{"n_head": 10, "norm_eps": 1e-05, "rope_fraction": 1.0, "doc_mask": true}
MLP neurons of a small language model. Each row is named by its layer, matrix (down: output weights) and neuron, and shows model dimensions 352-415. Each number is 200 + 30 x the weight over its row's rms, rounded and kept within 0 to 999. A neuron's up and down rows have the sign that makes its largest values positive.
Before each neuron's rows, "fires before" lists the tokens most often just after its 100 highest values on Wikipedia text that the model never trained on.

fires before: " ", " in", "\n", " by", " on"
L4.down688,215,214,215,194,214,237,219,190,199,220,180,251,176,229,183,156,176,208,237,208,214,173,199,179,243,200,250,143,185,160,224,126,146,188,190,180,195,235,150,183,211,192,206,174,171,203,199,153,185,195,195,199,163,155,229,191,174,170,204,202,153,201,198,228

fires before: " of", ",", ".", " in", " and"
L8.down681,249,223,186,288,233,222,172,210,233,175,212,229,202,226,151,220,219,174,219,191,209,142,190,172,223,232,218,219,166,228,230,177,233,178,156,278,180,216,213,272,231,226,220,251,224,218,162,240,185,176,161,168,156,193,184,205,136,213,212,156,182,223,212,222

fires before: "2", "1", "0", " |", "–"
L2.down456,179,155,176,183,146,212,129,213,204,182,214,220,234,264,214,156,236,182,251,223,218,160,240,199,212,175,166,219,221,195,158,211,201,267,214,235,213,204,220,249,212,229,154,224,214,265,212,189,200,180,185,219,166,206,190,137,223,197,188,166,193,220,212,200

fires before: " ", ","
L2.down1303,202,230,217,149,177,191,186,252,209,170,265,148,235,243,222,198,203,211,181,223,194,219,214,218,202,219,116,236,184,234,194,199,158,139,216,191,211,137,175,117,208,245,220,210,196,164,171,200,173,236,231,224,201,200,229,224,250,142,244,210,173,172,186,203

fires before: "s"
L8.down760,218,212,216,157,177,221,192,148,230,219,275,213,210,157,244,228,220,151,194,183,207,192,232,276,185,193,177,181,235,220,204,235,152,145,169,196,196,188,203,216,166,195,182,164,205,168,155,146,243,167,161,254,203,191,177,205,161,249,234,195,173,208,208,182

fires before: " ", " /", " |", " the", ";"
L8.down1295,236,208,182,233,182,236,209,241,234,199,226,231,148,171,185,192,208,226,188,244,199,220,181,205,248,215,194,179,145,219,178,160,230,195,225,204,231,230,128,191,184,168,233,241,183,205,229,196,145,226,166,231,220,229,173,206,173,153,239,206,162,168,204,254

fires before: " "
L2.down707,261,184,290,206,115,216,153,202,204,176,227,160,190,228,193,179,179,105,202,224,172,190,256,192,229,218,151,186,210,192,211,213,185,233,166,176,218,187,195,200,213,209,242,212,201,220,194,174,209,211,241,167,206,203,205,193,253,154,215,209,167,172,223,212

fires before: " of", ",", " to", ".", " as"
L2.down74,224,168,201,191,144,186,239,199,227,176,211,194,222,179,181,171,231,237,183,221,196,206,201,204,206,216,192,189,183,179,233,156,215,147,221,227,175,221,205,163,196,267,230,145,146,275,177,202,189,227,203,171,191,157,237,276,133,194,204,251,158,263,187,215

fires before: ".", ",", " in", " by", " and", " ("
L8.down176,162,198,137,213,209,195,218,177,224,138,192,227,136,214,209,189,196,199,216,189,215,182,189,147,161,222,242,201,228,209,205,194,199,185,238,165,214,220,222,188,278,190,200,194,212,215,213,239,216,221,212,250,101,213,229,204,127,239,228,234,135,189,211,267

fires before: " "
L8.down377,177,185,192,226,178,214,170,227,205,211,160,251,180,182,192,199,238,156,214,210,226,197,186,163,151,178,166,201,217,245,192,237,222,233,135,206,199,205,206,256,184,192,179,224,152,214,236,164,180,257,189,226,206,240,132,229,209,198,171,228,169,231,213,173

fires before: ",", " and", " of", " in", ".", " ==="
L8.down1491,211,175,207,200,202,192,202,196,217,228,195,174,173,224,204,212,173,224,175,205,159,218,214,213,209,173,188,272,176,214,170,200,165,167,221,253,209,126,200,185,204,210,172,204,172,188,252,166,141,203,205,185,177,264,247,240,191,205,147,179,198,145,210,195

fires before: " of", ")", " and", ",", ";"
L8.down1492,180,183,246,167,129,235,179,211,240,172,220,222,190,196,179,238,134,196,173,207,155,221,217,212,203,239,184,204,210,228,253,165,157,214,198,217,200,147,249,168,198,200,256,227,203,198,203,224,228,200,216,265,220,179,193,198,156,178,218,206,165,251,243,192

fires before: " ", "-", " the"
L8.down1620,210,201,176,221,191,204,204,150,218,204,188,184,207,192,266,192,195,196,229,193,199,228,221,189,196,221,241,143,214,193,205,227,181,224,286,244,198,200,205,197,186,181,228,281,194,154,155,173,276,167,213,179,158,151,199,214,201,211,227,160,177,206,203,208

fires before: " |", ":", " ", " (", "ing"
L8.down94,150,195,257,262,156,243,106,205,157,168,148,176,265,238,247,196,182,186,215,255,204,153,155,238,173,184,207,232,180,231,257,211,232,181,170,206,179,194,184,210,222,242,200,192,124,123,160,200,221,171,209,195,213,221,229,158,212,227,209,207,229,189,231,247

fires before: " ", " the"
L2.down1643,179,227,187,210,189,180,181,211,251,205,210,254,212,233,207,213,189,171,193,211,216,218,220,213,188,205,153,175,233,218,177,191,200,200,205,231,198,194,224,205,190,233,216,200,182,191,209,228,216,205,205,186,172,197,251,240,188,241,173,226,231,261,246,180

fires before: " "
L2.down439,237,206,246,222,171,212,175,183,217,174,249,208,177,194,145,202,158,172,197,223,153,265,178,247,212,248,191,190,180,211,207,190,185,190,187,161,186,168,204,257,165,167,184,176,207,214,130,224,211,234,242,201,232,236,175,174,217,190,184,234,196,190,191,244

fires before: " ", ":", " |"
L2.down1484,215,213,92,220,99,162,181,182,226,198,216,207,161,204,192,176,190,167,153,167,217,184,169,185,190,171,202,170,211,190,230,233,152,194,209,199,233,242,220,173,213,201,191,219,190,233,174,167,192,161,223,175,136,237,172,276,221,198,172,201,168,172,220,211

fires before: "s", "t"
L8.down446,153,197,156,141,188,268,205,187,235,194,203,160,242,220,185,208,236,249,141,238,199,208,189,217,213,187,188,222,237,218,266,224,234,201,169,191,163,193,189,209,241,210,230,210,202,195,238,189,221,209,181,228,214,178,241,224,202,226,212,245,185,199,202,167

fires before: " |", "0", ":", "1", "8"
L4.down1251,207,179,311,176,190,175,93,179,198,196,156,139,205,195,207,181,214,189,161,223,265,201,189,149,142,214,187,187,193,208,223,224,195,155,178,187,244,186,212,226,176,152,192,171,139,169,165,220,146,239,234,216,208,170,180,213,183,218,203,249,211,238,170,191

fires before: " ", "o", "med", "z", "tsu", "mb"
L2.down1683,172,183,170,164,183,222,214,202,170,203,158,197,177,181,175,197,223,181,216,218,153,220,262,229,192,194,157,178,139,197,194,238,206,214,171,257,180,207,237,197,196,203,207,153,202,246,168,182,223,193,224,238,211,191,178,283,159,185,173,234,224,150,193,180

fires before: " "
L4.down1261,144,189,185,195,186,191,197,147,233,234,205,207,159,240,189,167,211,240,190,242,128,247,215,213,207,176,148,175,182,204,279,185,193,170,193,156,185,167,191,124,138,192,197,189,183,202,218,178,174,237,212,208,177,174,167,214,196,186,177,139,172,114,182,151

fires before: " |", ":", " in", " ("
L8.down880,168,221,179,207,223,145,219,193,190,225,179,234,240,198,172,254,223,188,199,189,242,222,184,212,229,188,138,212,217,209,200,227,210,212,295,175,246,202,222,191,252,187,202,235,198,202,226,264,238,222,201,155,213,246,183,196,183,211,233,153,161,203,246,214

fires before: ",", ".", "n", " and", "\n", " in"
L8.down841,212,112,205,219,200,230,218,150,227,180,168,219,181,212,230,236,181,215,245,185,211,245,201,203,263,268,223,231,180,222,182,250,216,272,203,222,186,181,184,169,286,156,161,234,196,216,223,155,228,154,172,152,173,207,163,174,119,202,195,202,279,157,204,199

fires before: "\n"
L8.down968,216,211,210,165,270,137,275,201,228,187,238,195,241,155,148,177,196,178,217,129,211,235,197,202,186,231,217,198,137,220,150,195,209,191,204,198,230,195,249,184,213,239,223,193,199,226,270,132,189,187,295,221,188,183,200,211,154,221,187,182,197,186,189,170

fires before: "s", "0", " Group", " |"
L2.down404,191,250,226,210,204,166,242,186,204,186,173,187,214,190,253,198,182,211,147,250,282,179,213,225,210,230,174,224,201,202,189,242,188,193,210,177,223,201,218,217,147,207,229,209,214,192,187,221,183,260,200,183,136,187,178,184,241,233,238,200,133,300,194,175

fires before: "5", " ", "8", ",", "9", "7"
L8.down532,160,172,152,225,220,173,160,287,160,169,143,203,214,181,175,234,232,204,192,200,168,196,214,205,218,218,234,220,192,171,190,200,212,198,179,191,157,209,205,186,201,188,236,195,227,199,220,173,222,206,176,243,237,221,237,175,160,182,242,166,215,184,237,240

fires before: "ed", "ing", "ville", "er", "ved", "s"
L8.down300,209,206,251,229,204,184,120,168,176,215,211,205,204,232,180,177,184,214,151,165,162,211,181,121,192,216,205,202,150,171,199,178,177,243,220,205,233,227,209,241,243,199,218,179,201,220,200,194,174,205,228,242,227,196,198,173,156,165,222,159,170,170,253,231

fires before: " ", "\n", " ft", "}"
L8.down105,186,226,212,173,150,196,203,152,181,154,211,192,178,149,205,200,238,231,178,252,192,209,164,187,151,189,201,229,192,190,134,223,210,217,173,177,175,213,134,196,198,176,204,226,215,204,206,202,193,196,168,214,242,181,161,202,249,189,189,217,211,193,236,205

fires before: " ", " later", "j"
L2.down1571,225,222,181,206,161,143,215,227,232,247,131,187,158,205,201,125,172,255,175,190,257,195,201,216,184,148,196,200,218,206,209,197,265,186,190,237,199,178,194,190,191,142,137,215,176,191,224,246,215,253,200,199,199,174,151,234,168,175,239,232,222,225,218,224

fires before: " |", ";", "–", "5", "4"
L8.down1034,217,216,199,147,203,210,226,207,234,227,184,215,174,217,220,103,245,215,199,184,241,182,236,162,180,236,210,190,208,176,226,168,246,206,276,197,229,165,212,174,177,189,192,137,199,189,202,130,215,246,191,197,199,148,233,196,203,223,183,212,225,222,200,214

fires before: "\n", " "
L8.down1553,212,156,173,226,190,259,216,165,221,140,204,200,216,204,163,218,182,198,216,215,204,211,227,200,228,215,207,189,213,191,167,219,203,220,135,174,186,187,180,150,181,219,180,153,164,184,223,189,157,211,206,220,193,231,218,191,121,205,171,169,204,120,236,205

fires before: " |", " of", ";", "s", "er", " "
L2.down820,179,177,181,233,209,289,186,224,197,191,203,197,220,209,188,164,188,207,201,222,202,224,253,208,211,223,206,207,203,143,216,228,216,202,252,205,184,162,179,200,187,214,245,194,261,165,169,148,206,207,179,147,199,181,179,147,170,218,178,202,224,215,197,219

fires before: "==", "\n", "===", " and", " |", ","
L4.down657,216,219,212,187,191,201,219,237,204,196,205,172,227,206,157,226,213,169,243,211,161,189,134,247,206,203,193,171,201,204,227,178,213,177,177,209,189,199,235,126,149,260,184,241,150,213,153,148,179,191,197,178,172,241,194,189,172,186,180,174,228,199,193,253

fires before: "\n", " "
L8.down493,206,219,213,208,187,176,190,210,200,196,158,166,246,242,184,188,181,219,157,238,209,238,149,206,189,178,201,201,194,175,219,223,211,171,176,203,182,254,212,228,218,183,225,195,245,190,185,216,174,164,168,253,200,244,192,212,216,170,169,205,193,119,195,200

fires before: " the", " of", " ", " their", " his"
L4.down368,222,176,156,131,189,153,185,223,164,183,202,162,193,170,208,200,204,172,202,277,197,284,166,217,260,241,176,194,259,200,177,194,179,211,210,206,252,179,200,169,229,192,199,203,119,202,208,198,214,230,174,214,175,222,206,209,285,187,190,200,181,154,216,203

fires before: ")", " ", "-", ";", "F"
L2.down277,164,151,185,153,203,127,235,181,230,221,211,207,222,242,226,219,157,174,190,197,168,178,170,189,230,222,211,160,230,206,192,198,199,154,216,153,192,231,176,233,146,141,195,205,171,190,182,179,188,205,170,196,195,229,209,165,126,219,251,160,174,152,197,206

fires before: "\n"
L4.down83,180,167,213,240,169,186,160,203,208,222,172,173,317,212,213,139,206,211,193,261,217,211,230,188,168,156,190,220,171,231,199,196,152,230,201,150,150,218,239,192,250,176,183,204,186,219,211,216,178,147,180,230,205,222,216,119,215,230,173,215,175,233,190,213

fires before: "s", "\n", ","
L8.down816,195,231,203,200,186,140,170,172,192,216,151,160,224,189,184,214,192,193,258,186,145,201,227,204,216,261,234,209,188,217,227,228,213,201,200,193,231,236,259,204,267,224,210,216,190,207,193,171,192,222,211,207,212,209,216,264,159,136,227,199,230,203,141,234